MLP neurons of a small language model. Each row is named by its layer, matrix (up: input weights) and neuron, and shows model dimensions 656-751. Each number is 128 + 24 x the weight over its row's rms, rounded and kept within 0 to 255.
A block is one neuron, or neurons of one layer that tend to fire together. After each block is what it responds to, as a language model described it from the Wikipedia text at the highest values.

L2.up21 [101 100 131 127  99  99 124 111 130 131  82 126 118 172  89 122  81 120 137 136 192 148 133 127 108 155 110 134 109 118 124 174 174 160 142 139 126 127 139 157 209 121 145 109 117 138 121 111  84 159 144 129 134 137 113 133 128  71 104  87 122 127 123 148 135  86 107 143 140 126  96 135 131 133 144 132 143 180 113 147 109 142 115 124 139 126 136 106 122  92 112 101 134 114 160 114]
L2.up1321 [130 160 133 122 143 151  79 140 152 140 124  90 143 136 103  76 125 132  88 207 101 169 109 145  98  97 137 183 129 133 126 165 161  98 104 132 135 115  96 145 119 168 108 114 139 130 105 117 115 135 141 143 140 154 137 117 101 142 120 140  93 103 124 175 103 114 129 152  96 111 132 160 137 107 102 113 172 154 118 128 150 102 132 150 150  97 144 107 134 120 185 129 139 133 125 117]
L2.up1673 [110 119 155 108 105 104  98 109 142 120  98 116 141 156 100 147 165 126 103 128 163 133 103 116 102 109 139 146 137 161 164 122 127 119 137 151 123 141 135 164 136 142 186 104 101 129 120 121 120 167 157 116 105 114 109  99  85 121 153 116 132  96 107 135 125 108 147 122 152  87 107 138 117  98 128 114 139 145 139 136 142 104 110  85 164 101 118 113 162 128  80 146 120 117 116 155]
L2.up1780 [153  81 139 148 126 137 135 127 171  96 108 156 157 142 149 149 102 105 125 157 177 138 116  95 117 119 111 134 115 117 159 149 144  98 127 142 118  95  83 140 130 158 108 132 151 113 129 105 108 125 125 165 155 135 106 123 120 143 114 120 133 125 136  87 131 134 100 110 174 161 121 156 116 131 129  94 132 143 139 110 104 162 111 137 120 142 172 127 101 110 129 124 136 129 151 155]
L2.up1951 [105 153 130 111  95 170 112 129 158 111 130  97 164 120 108  97  81 135 116 136 125 122 119 126 136 114  99  95  95 156 116 136 178 122  93 148 160  90  76 137 151 104 120 111 136 129  92 102  73 105 160 126 172 161 131  99  72 126  99 139 138 119 120 147 124 116 101 118 138 100 152 130  98 114 131 113 150 145 131 116 116 161 106 131 123 125 176 137  74 151 136 115 129 118 102 102]
L2.up2108 [115 102 163 134  69 138 106 105 137 105 146 105 169 102  97 111 127 127 151 136 106 118 116 114 121  80 161 134 124 173 146 126 180 114 117 109 121 155 114 148 163 106  89 118 153 157 111 138  57 142 166 134 169 166 115 104 102 132 117 106 127 113 143 158 104 102 169 165 111 119 111 122 152 132  96 148 100 160 118  97 124  88 116 140 198 140 183 133  94 141 160 111 116 111 151 110]
L2.up2216 [114 118 137 157  94 129 145 145 104  89 114 116 160 157 144 125 123 141 110 181 134  89 148 131 159 117  88 127 136 140 125 163 129 111 136 160 140 153 116 149 116 130 128 113 111 105 145 131  99 111 187 152 161 152 110 150 110 158  89 179 121 138  95 101  85  90 157 143 111 140 120 137 145 123  94 106 118 175 111  88 158 158 114 119 170 115 154  82  88 151 128  83 184 126 127  91]
L2.up2664 [125 178 138 135 110 117  81 132 121 112  88 129 118 101 146  91 116 123 145  93 168  84 147 145 120 162  99 104 104 162 126 113 165 140 128 156 113 124 115 137 147 106 126 115 137 129 126 109  87 140 174 156 135 140 136 136  93 130 110 122  55 142 125 142 111 111 107 113 144 145 160 145 109 118 111 122 113 156 111 110 127 134 143 101 187 131 141  67 147 128 104 108 144 134 133 114]
Responds to: Bullet dashes at line start, the colon after a year in career lists, and table pipes in Wikipedia lists, such as "- Directed by", "1962:", "| 1981 |".

L5.up385 [119 145 119 157 144 126 133 107 175 154 145 152 179 133 101 131 126  81 148 100 149 115 132 113 134 131 158 114 140 135 116  88 118  76 150 115 131  93  93 140  97 156 122 131 166  71 170 153 141 168 140 128 182 112 107 101 111 134 116 105 121 136  57 113  99 227 142 130 120 103 108 119  92 147 116 120 106 130 156 118 177  67 133  89 131 152 143 110 114 119 123 110  90 137 125  99]
L5.up549 [148 123 138 154 130 102 137  86 164 175 196 101 140 158 116 119 104 121  71 143 100  84 133 140 142 128 151 167 161 100  98 116 144 123 130 113 157 111 145 129  97 120 158  67 113 103 141 119 138 150 101 158 140 158 122 129 112 119 136 156 108 144  77 122 107 126  99  86  94 127 122 115 110 149 101 124 124 112 133 122 165 161 118  71 161 138 135 107 168 157 118 136  94 132 112 134]
L5.up3048 [123  96  89 134 141 119 154 150  96 154 133 110 146 100 142 131 102 122 143 136 161 133 109 106 154 172 161  96 146 167 106 151 151 123 122  82 123 100 129 114 118 138 115 171 112  91 118 140 145 127 172 129 156 151 128 128 135  99 133 180 127  91  89 195 113 164 117 106  80 165 108 105 120 119 111 160 123 103 112 153 161 106 131 120 195 175 123 128 164 150  99  96 141 125 121 158]
L5.up3067 [139 140 109 148 155 125 114  96 135 114 140 151 165 125 114 111  98  92 119 124  71 113 153 126 128 111 151 101  82 169 109  98 137 105 110 106 142 133 122 141 121 120 141 106 146 121 120 149 128 119 141 140 132 138 112 111 123 105 148 109 125 168 160 109  98 175 117  95  88 136 143 116 123  93 135 146 156 144 149 132 153 116 142 103 154 125 147 127 111 154  92 138 115 132 112 139]
Responds to: Slashes, hyphens and braces joining two terms, e.g. guitarist/vocalist, life-changing, and LaTeX braces after \mathrm or \operatorname; sometimes the or and.

L5.up623 [131 128 146 151  98 108 109  91  90  98 175 156 180 119 152 113 107  83 107 134  67 160 173 109 142 144  95 163 115  84 127 135 142 103 182 120 115 136 114 117 165 161 154 118  90 141 130 115  72 118 176 134 123 110 115  87 139 156 133 118 100 101 158 159  97 155 138 114 140 145 147  70 112 129 151 118 146 134 126 172 132  62 117 121 160 151 146 118 148 118 121 117 118 125 135 145]
L5.up827 [128 124 142 144 145  77 115 148 107 121 151 120 139 132 153  99  71  69 103 163 128 132 142  83  86 141 144 111 102 140 124 133 129  95 123  99 133  95 148 160 138 124 153 124  93 159  74 125  94 134 157 126 106 107 144  66 102 158 164 160  90 118 108 148 172 128 116 155 135 145  91  96 142 128 131 113 139 133 101 104 115 143  72 139 115 151 114 141 150 125 153 120 143 135 147 144]
L5.up1069 [126 131 146 162 137 160 145  84  99 130 152 111 164  72 114 110 111  56  99 101 130 134 168 111 129  91 101 117 141  93 157 129 152  87 128 139 155 148 136 135 174  95 150  78 144 131 149 159 119 138 127 142 126 160 128  88  84 123 152 146 129 108 105 100  98 139 142 153 146 155 117 120 116 116 164 130 164 142 111 106 162 121 120 120 133 121 150 143 143 145 142 130 151 111 113 150]
L5.up2836 [104 156 146 165 137 111 140 119 131 105 161 115 121 156  94 111 101  53  81 123 141 146 139 119 123 135 116 113 121 139 158 118 156 150 144 122 126 136 129 136 167 113 139 130  98 157 100 142  67 101 182 165 151 166 129  75 131 118 103 134 117 149 120  99  98 144 105 130  94 129 131  91 128  88 116 149 136 167 116  79 125 115 122 139 139 120 146 124 145 124 135 111 142 111  94 147]
Responds to: Colons, pipes and similar separators right after a field name in infoboxes, lists and tables, just before the value, as in Base defense: 4–3 or Yearbook: Clarion.

L2.up669 [152  95 124 117 118 152 148 140 186 100 161 122 144 135  92  87 156 118 101 130  91 151 166  82 108 137 114 123 143 145 120 147 165 118 146 138 129  95 124 139 160 150 117 102 151 138 133 138 147  91 123 144 143 131 113 114 119 150 137  96 134 117  81 129 128 102 127 144 134 162 152  96 104 125 107 103 141 218 121 118 148 127 124 144 138 161 137 161 119 100 153 108 159 105 122 142]
L2.up909 [129 145 102 131 106 143 114 131 126 134 103 168 128  88  94 104 143 136 148 117 120 126 120  87 127 118 139 128 142 112 110 179 187 113  85 135 140  95 139 117 138 161 117 150 149 149 141 107 126 131 135 156 144 155 113 127 114 101 129  94 134 139 138 126 135  98 120 127 109 161 120 173 107 164 103 122 140 175 157 119 160 130  99  75 142  88 136 140 124 125 134 104 153 149 123 147]
L2.up1133 [142 121 131 131 107 120 141 115  99 120 148 123  98 149 159 126 120 119 117 136 101  94 144 139 106 132 168 134 127 127 117 155 157 122 121 157 118 108 114 176 137 162  73 128 137 144 104 119 125  70 171 168 133 164 116 130  88 131 144 148 103 119 130  96 131  79 113 150 146 145 156 162 145 106 114 145 134 183 142 104 142 147 130  85 140 137 180 138 141 174  99 111 148 127 108 145]
L2.up1268 [163 135 150 160 101 111 112 134 100 100 122 115 111 114 160 154 104 116 114 108 160 106 116 118 114  78 160 128 138 137 116 130 140 120 118 114 132 112 101 109 127 110 117 133 129 151 150 114 136 135 127 169 169 116  98 120 123 139 145 160  93 159 128 110 104 133 110 140 100 108  83 106 115 126 124 147  99 177 144 150 175 159 148 132 155 123 177 119 118 118 161  78 119 136 109 161]
L2.up1856 [171 127 105 155 111 115 113 134 120 143 140 122 146 156 142  47 148  59 102 131 125 106 123 129 139 110 156  89  95 157 119 150 136  75 122 118 140  84 149 155 177 138 127  95 118 145 110 149 110 108 187 185 124 128 132 124 118 123 167 140  58 101 101 151 127 124 128 146 162 136 127 152 127 127 137 106 131 159  97 113 141 118 106  93 127 135 155 105 132 117 101  93 112 131 135 146]
L2.up1894 [121 141 122 126 113 156 108 167 115 172  94 102 137 130 122  95  94 124 117 158 114  93 126  81 140  81 115 127 162  99 136 150 174  95 118 142 146  93 118 130 119 131 102 139 161 162 138 102 148 175 150 118 141 113 146 115  73 149 129 121 103 165 149 178 108 141 157 124 133 131 149 144 108 127 109 116 159 196 121  80 145 116 132  86 130 104 140 102 110 122 123 130 171 178 139 168]
L2.up2034 [145 109 114 153 113 128 124  95 100 124 124 145 107 130 126  85 124  67 127 130 117 127 135 120 113 132 138 117 165 104 128 116 202 136 118 118 133 159 128 120 145 138 141 127 116 133 146 149 137 119 163 160 139 159 120 110 125 116 103 102 110 159 156 160 116  72 102 119 148 141 111 132 119 130 119  76 109 180 139 122 164 158 110 144 180 116 135 103 128 132 136 120 105 149 116  92]
L2.up2353 [148 141 146 181 150 112 126 110 116 116 143 125 123 120 140 109 106 155 128 125 173 163 126 136 128 138 122 146 112 116 154 106 158 173  67 115 117 171 126 143 128 132  95 110 107 134 121 119 117 136 151 149 129 152 119 125 120 156 138 136  53 114 121 131 150 158 127 137 132 136 154 161 111 129  94 118 111 112 105 124 116 137 138 133 149 108 169 122 114 129 161 150 117 148 158 173]
Responds to: Quantifiers and adjectives starting a noun phrase right after a preposition, such as different, other, various, all, several, both.

L3.up118 [138 168 154 129 157 132 107 136  99 133 139 114 137 123 171  17 176 101 115 117  94 121 131  58 154 110 150 123 127  97 130 172 137 131 100  80 132 110 137  95 127 163 155 129 131 103  90 104  99  90 146 163 155 122 128  97 113 155 136 145 106 107 114 138 123 142 135 129 127 132 138 121 150 120 113 147 120 137 128  96 125 136 102 114 157 155 176 118 149 121 129 109 140 132 151 136]
L3.up731 [ 90 124 109 188 111 136 128 149 133 127 102 131 126 165 103  80  98 123  78 144 190  96 184 114 164  73 146 147 153  79 149 105 160 110 105  72 118  95 119 175 145 103 126 139 123 174 113 120 149 102 155 170 155 173 115 126 123 136 110 100 105 131 147 169 129 140 160  97 118 117 118 165 118 125  97 111 128 147 105 106 136 100 125 136 131 103 119 101 113 137 111  69 166 159 120 103]
Responds to: Quantifier determiners starting a noun phrase, mostly after prepositions or at line starts, such as all, some, many, various, other.

L5.up436 [115 116 162 136  92 148 169  96 101 190 104 114 111 159 155 138 115 128 123  74 144 106 130 126 100 108 133 109 139 131  92 124 151  78 131 100 123 128 111 155 141 107 155 107 102 113 107 160  75 172 158 142 129 129 122 127 160  56 137 134 106 115 135 149  94 174 118 102  78 143 133 114 130 102 135 144 125 129  96 128 134 119 116 114 140 123 164 101 106 151 108 110 121 116  85 131]
L5.up1322 [130 137 150 140 140  99 129 141  79 138 117 155  92 166 145 110 125 124 131 121 129  97 156 124 128 128 163 126  96 171 107 145 145 117 147 123 136 118 124 145 150  89 166 104 134 129 134 122 114 153 142 167 141 160 109 114  96 114 119 122 105 130 135 117 126 146 137 112  91 129 103 146 131 117 154  98 150 156 160 147 154 111  75 119 134 129 166 104 111 151  99 128 143 111 145 150]
L5.up1358 [126 137 153 129 158 118 137 125 139 140 170 125 104 138 128 132 108 108 133 116 120 130 147 115 107 115 138 147 106 117 107 150 143  74 148 114 155 108 134 106 161 136 139 153 108 147 128 122 138 140 156 166 122 153 157 119 133 153 117 129 158  96  87 100 110 135 162 120 112 167 120 104 160  87 120 128 126 143 135 124 193 109  83 142 126 132 150 137 128 131 102  96 116 135 120 154]
L5.up2564 [121 140 111 135 136 120 152 132 153 145 189 140 116 138 119 131 158 131  73 145 140 146 109 139  94 115 110 126 163 183 112 133 140 133 115 123 154  99 119 163 135 113 124 140 120 120 158 135 118 142 132 169 131 110 152 118 132 139 125 140 109 132  83  92  96 151 130 107 130 103 112 148 118 122 142 133 148 121 130 147 169  75  94 105 107 134 154 170 125 207 142 157 128  85 105  80]
Responds to: Tokens right before a person's name: list dashes, table pipes, commas, and first-name pieces opening biography leads, as in "- Natalie Haas".

L2.up57 [122 111 100 113 125 113 157 133 169 135 145 139 196 147 102 131 119  98 114 129 130 137 141 120 113 139 115 169 122 122 112  98 186 129 146 114 161  74 120 125 107 138 110 133 151 160 170 134 144 145 139 142 134  87 151 106 101 152 171  47 123 141 125 110 132 161 132 133  82 124  69 149  73 140 100 141  92 165 129 144 183 100 148  98 160  90 201 127 115 166 150  92 153  89 119 113]
L2.up215 [102 161 100 112 170 143 141 142 117 128 100 104 113 111 103  74 165 111  98 156 104 132 192 128 142 189 142 144  95  87  55 101 134 119 155 135 134 115 130 156 184 129 109 109 125 128 137 138  96 144 142 100 164 107 128 115 112 164  98 112 119 106 143 139 106  61 147 175 147 108 179 138 123 107 136 116 128 133  88 135 153 129 140 124 157 146 147  80 141 164  90 106  55 128 147 113]
L2.up1030 [106 162 143 125 131  83 162 182 135  89 142 117 151 119 146 101 110 101 119 150 138 132 129  86 122 126 151 155 119 152 128 115 149  98  71 101 153 105 115 131 167 126 137 112 117 154 104 122 131 112 142 136 132 109 152 140 139 130 128 106 134  83 114 133 133 150 151 158 107 102 112 110 117 134 126 132  77  92 139 114 180 115 121 118 161 125 131 112 137 121 128 113 186 141 138  93]
L2.up1393 [ 91 174 135 123 196 158 110 145 167  65  88 127 122 140 141  90 113 114 126 101 117  86 154 139 103 137 160 144 169  87 161 139 141 102 106 153 153 110 127 136 132 113 123 119 148 132 112  84 105 119 112 157 118 152 128 117 115 142 153 145 137 129 151 174 100 130 146 143 151 135  94 137 160 129  95 149 127 158 143 115 159 119 112 157 148 100 136 134 107 108 182 143 132 131 103 122]
L2.up1474 [102 103 125 163 105 107 128  99 139 123 134 122 128 135 117  55 107  87 131  85 132 135 150 135 149 124 121 153 127 120  97 125 194 142 120 126 175 111 101 147 146  93 144 122  75 172  94 125 120 135 145 143 143 155 122 106 160 102 132 178 141 117 160 120  96 148 135 124 106 114 117 134  91 116 154 132  85 111  81 132 156  53 150 143 129 127 165 107 116 151 143 136 110 116 124 107]
L2.up1556 [ 88 148  95 121 134 147 137  87 129 132 158 141 120 113  98  86 132 129 107 175 107 149 168 107 143 116 103  97 109 106  85 118 163 115 127 102 175 128 104 102 154 177 158 115 148 115 112 122  70 126 146 124 142 105 163 121 100 166  89  80 142 148 147 157 113 103 105 127 117 108 137 142 133  81  53 126  96 169 135 141 150 142 123 111 174 131 135 129 125 132 123 105 100 148 115 134]
L2.up1820 [132 126 110 118 118 136 169 111 136 101 147 121 110 120 106  80 123  99 132 117  98 168 132 150 143 103 126  76 164 136 110 127 108  98 105 125 178 123 130 151 167 161 132 104 101 129 106 102 113 120 137 128 102 129 112  90 126 106 168 151 141 132 126 119 114 144 102 147 140 125 143 152 152 138 150 141 101 132 147 147 143 135 141  77 153 157 141 118 158 109 136 144 114 128 135 149]
L2.up2995 [173 118  81 123 120 113 162 157 112 154 112 152 109 159 117 127 131 132 143 115 178 140 165 103 136 122 115  94  97 119 132 131 138 158 119  86 154 102  80 136 124 119 165 132  88 154 124 133  79 110 143 183 125 175  75  57 132 141 127 110 108 120 121  69 107 130 146 102 129 163  98 132 103 101  70 167 109 149 149 134 109 147 134  92 106 143 132 129  95 176 149 117 133 174 120 110]
Responds to: Connectors joining two alternatives or parts, above all a slash between words (traditional/hybrid, chemical/biological), plus and, or, and part in part-time or partway.

L3.up1846 [117 128 163 169  95 110 116  88 148 135 167 141 133 122 128 101 100 148  95 173 167 136 102 116 158 134 124 122 109 125 106 135 171 102 120  78 181 149 103 121 137 180 123  91 129 137 137 126 112 129 140 159 151 160 150 117 138 129 136 192 120 167 135 128 113 149 114 131  98 117 123 165 116 122 101 160 144 172 106 126 145 144 128 103 136  98 134 146  92 102  94 111 143 169 129 115]
L3.up2950 [164 137 137 161 139 125 146 130 126 146 110 141 147 137 126 114 105 140  94 139 133  93 136  54 156 138 141 122 123 145 148 108 134 121 139 145 143 135 153 109 112 114 159 146 132  98 100 103  95 115 152 175 155 143 139  77 112 134 149 151  98 112 106 161 108  94 143 126  87 115 113 142 136 131 132 139  74 130 140 108 104 110 109 118 130 138 141  99  95 131 132 110 114  74 133  88]
Responds to: Prepositions, colons and table pipes right after a label or participle, just before a name or figure, as in "scored by", "pass to", "Wins:".

L5.up409 [134 127 122  91 143 123  78 155 109 135 144 126 143 144 131 129 109 119 109  84 137 108 108 154 171 116 106 122 117 135 113 151 178 129 114  78 125 125 117 146  91  89 142 142 150 109 124 124 135 102 114 138 145 127 177 109 110 147 158 122 153  92 110 101 136 173 131 114 108 154 121 121 158 110 146 125 148 151 201 117 137 124 118 140 102 142 111 113  78 134 165 100 125 139 156 123]
L5.up1743 [155 141 109 143 113 110 128 149  85 127 141 107 116 104 101  81 128 146 117 137 166  93 156 137 148 132 100  88 100 137  92 130 173 104 126 107 117 150 112 157 108 131 154 136 154 161 109 113 101  85 113 112 156 167 140 148 120 155 130 134 140  78 101  83 139 128 157 119 143 161 108 137  88 111 105  93 119 118  74 111 107 133 132 146 178 125 163 117 155 115 128 132 107 113 156 169]
L5.up2780 [138 182 116 157 136 122 116 161 113 177 110 103 127 103 103  92 127 114  98 113 117 106 165 109 113 112 120 131 157 140 152 126 132 125 109 105 137 129 116 154 135 158 129 136 139 109  99 158 156 124 107 175 156 137 131 145 110 130 101 124 114  95 127  91 115 151 176 127 112 148  96 147 139  84 106  99 122 149  97 129 156 126  93 128 121 149 142 104  91 117 123 103 149 121 157 157]
L5.up3032 [129 132 154 130 126 115 138 157 146 152 116 124 101 146 135 119 114 118 137  99 104 101 140  76 163 145  92 122  70 102 129 135 146 113  88 136 152 113  64 151 134 132 126 139 104  99 143 141 128 106 130 147 159 172 164 154  95 135 132 155 160  89 157 102 126 132 133 121 121 116 102 117 137 134 152  85 116 164 132 115 149 123 130 103 117 124 149 105 146 144 136 118 146 114  92 145]
Responds to: Numbers and quantifiers that open a counted noun phrase, usually after in/of/from/nearly, e.g. in 36 editions, several journals, three satellites; sometimes a linking "and".

L3.up722 [106 104 128 135  94 127 118 167 110 164 124 133 196 139 110 114 106  85 134  98 125 141 102 136 103 115 104 164 142 150 112 196 145 162 116 120 132 104 129 151 136 106 157  81 169  94 104 149  85 104 196 133 150 158 154 150 114  97  94  97 107 121 135 186  92 142 128 135 169 177  94 126 131 107  98 119 147 169 141 104 142 151 120 143 154 128 166 106  98 140 164 100 140 155  95 138]
L3.up2916 [111 119 139 126 134 116 121 141 139 125 133 102 145 150 165 115 109  84 136 132  80 113 132 115 125  92 116 155 139 115 133 113 198 120  92 148 123 100 140 148 165 109 121  98 167 123 116 104  86 109 187 149 154 133  99 133 105 108  94 139 133  86 139 124  92 111 134 134 142 144 130 119  92 126 129 112 141 181 106 145 141  72  85 152 127 169 127  90 144 143 102 108 146 147 126 106]
Responds to: Tokens just before a work's name: line-start dashes and pipes in discography, filmography or bibliography lists, and "titled", "edition", "album," in prose.

L3.up647 [114 153  97 100 148 120 152 129 102 141 109 137 123 106 107  77 127 124 121 156 170 143 104 136 108 142 126 140 112 144  78 150 108 125 116 142 156 141 101 118 146 135 173 111 158 124 123 106  84 143 150 127 119 117 135 147 135 134  89 142 127  95 117 143 116 141 102 106 108 129  73 143 147  99 101 143 143 144 106  91 174 116 122 116 141  84 168 133  94  90 129  97 136 143 118  97]
L3.up968 [125 103 126 113 106 138 129 127 113 107 140 117 110 127 108  69 105 131 139 196 110 159 142 140 109 119 153  89 132 149 100 115 135 125 121 105 198 126  79  87 185 191 127 133 135 122 112 113 136 142 144 143 164 146  98 106 150 125 103 129 143  92 109 156 129 160  94 135 118 128 112 153 191  98 169 145 122 112 104 131 136 135 139  97 149  93 141 137 125 119 109 126 129 119 144 117]
Responds to: Words like and, or, and commas directly after a plural noun, joining or extending a list: signs and symptoms, Credits and personnel, theories, ranging.

L2.up363 [112 125 148 149 121 120 110 131 145 123  84  98 118 123 145  88 129  86 102 128 148 122 134 112 127 146  97 168 155  70 122 154 152 126 134 110 139 175 135 179 140 134 136 133 124 126 125  96 102 124 160 129 187 123 127 129  95 143 146 131  74  99 136 102 118 144 128  96 109 151 157 162 159 134 138 103  84 169 127 107 153  92  97 122 126 186 151 146 109 142 106 130 145 110 124 117]
L2.up422 [111 150 137  90  87 127 120 114  94 171 116 136 162 135 100 107 138 117 127 115 129 104 165 130 118 118 131 126 140 160 127 157 164 141  93 121 149 138 112 130 107 123 107 133 141 131 185  72 116  90 134 155 178 156 123 103  89 137 150 130 131 108 141  92 114  97 112 136 113 147 122 101 111 143 139 153 104 194 134 124 116  81  86 144 130 133 145 137  94 137 155 148 162  65 124 112]
L2.up1138 [129 143 126 102 113 149 115 109 106 128 141 114 130  80 124  76 118 131  88 107 127 152 112 165 144 112 138 105 119 112 127 113 150 122 111 104 129 120 112 129 164 112 123 100 144 102 115 139 105 133 166 130 150 125 133 148 123 124 107 116 136 116 154 153 129 103 132 125 101 153 143 134 146  86  95  95 103 116 111 139 134 124  91 143 123 135 196 106 105 129 149 126 134 155 135 123]
L2.up2326 [147 139 152 109 121 156 134 104 159 167 160 119 169 127 103  77 149 123 116 112 119 135 119  95 134 136 138 128 161 167 115 182 138 152 128 108 148 126 121 144 134 123 106  59 142 157 116  81 116  78 117 144 145 103 131 150 126  95 115 137 115 144 177 155 131 123 131 117 135 119 158 118 146 126 104 137 145 162  93 151 128 106  87 153 120 110 137 104 107 131 150 137 191  83 177 138]
L2.up2376 [134 114 147 181 120 147 123  53 118 107  73  99 121 116 167 102 168 121 117 145 129 134 104 110 131 122 168 156 141 139 130 125 157  93 149 104 141 129 101 174 102 119  96 142 129 113 146 156 118 124 153 137 162 172 131 143  78 145 166 167 114 133 129 134 136 102  94  99 155 112 124 124 124 152 144 156  93  86 104 149  86  82 118 153 130 151 151 114 137 132 145 123 141 126 126 121]
L2.up2438 [166 111 147 117 110 109 142 131 144 148 179 136 108 141 145 121 169 141 145 104 142  75 166  95 135 135 133 108 170 156 131 138 156 150 144 107 144 132 123 129 138 102 121 113  80 133 169 127 123 135 135 158 175 129 110  90 127 122 128 120  85  97 145 126  86 142 104 112 131  96 127 182  97 156 117 168 146 108 124 116 148  81 110 174 115 149 147 111 144 137 129 110 106  78 111 131]
L2.up2843 [106 120 144 137 109 116 126 124 149 165 132 131 106 124 115 130 130 117 111 114 121 135 117 127 116 180 157 152 103 119 118 110 100 116 152 132 130 106  86  79 163 147 138  89 132 148 144 160 104 147 197 156 125 152 158 121 117 124 164 108  75 162 141 145 102 131  94 178 104 109  77 156 173 111 175 124 122 157  96 110 145 167 142 120 149 124 145 100 112 171 141  63 121 129 124 114]
L2.up3071 [120 150 133 144 132 129 144 106 137 136 104 128 157 132 143  83 146 103  84 128 111 124 135 126  85 155 128 154  99 172 124 110 130 131 131 132 126 122 150 116 165 116 134 103 156 143  71 125  93 125 147 116 134 157 148 156  92 110 107  74 116 114 148 119 109 142  93 185 138 138 112 130 143  98 100 149 135 163 101  82 140 114 150 111 150 151 132 142 145 167 167 105 105 112 146  91]
Responds to: Connecting tokens just before a name or value is filled in: infobox colons, plus to, by and of in results and succession lines (Personal bests:, Succeeded by, won 2 games to).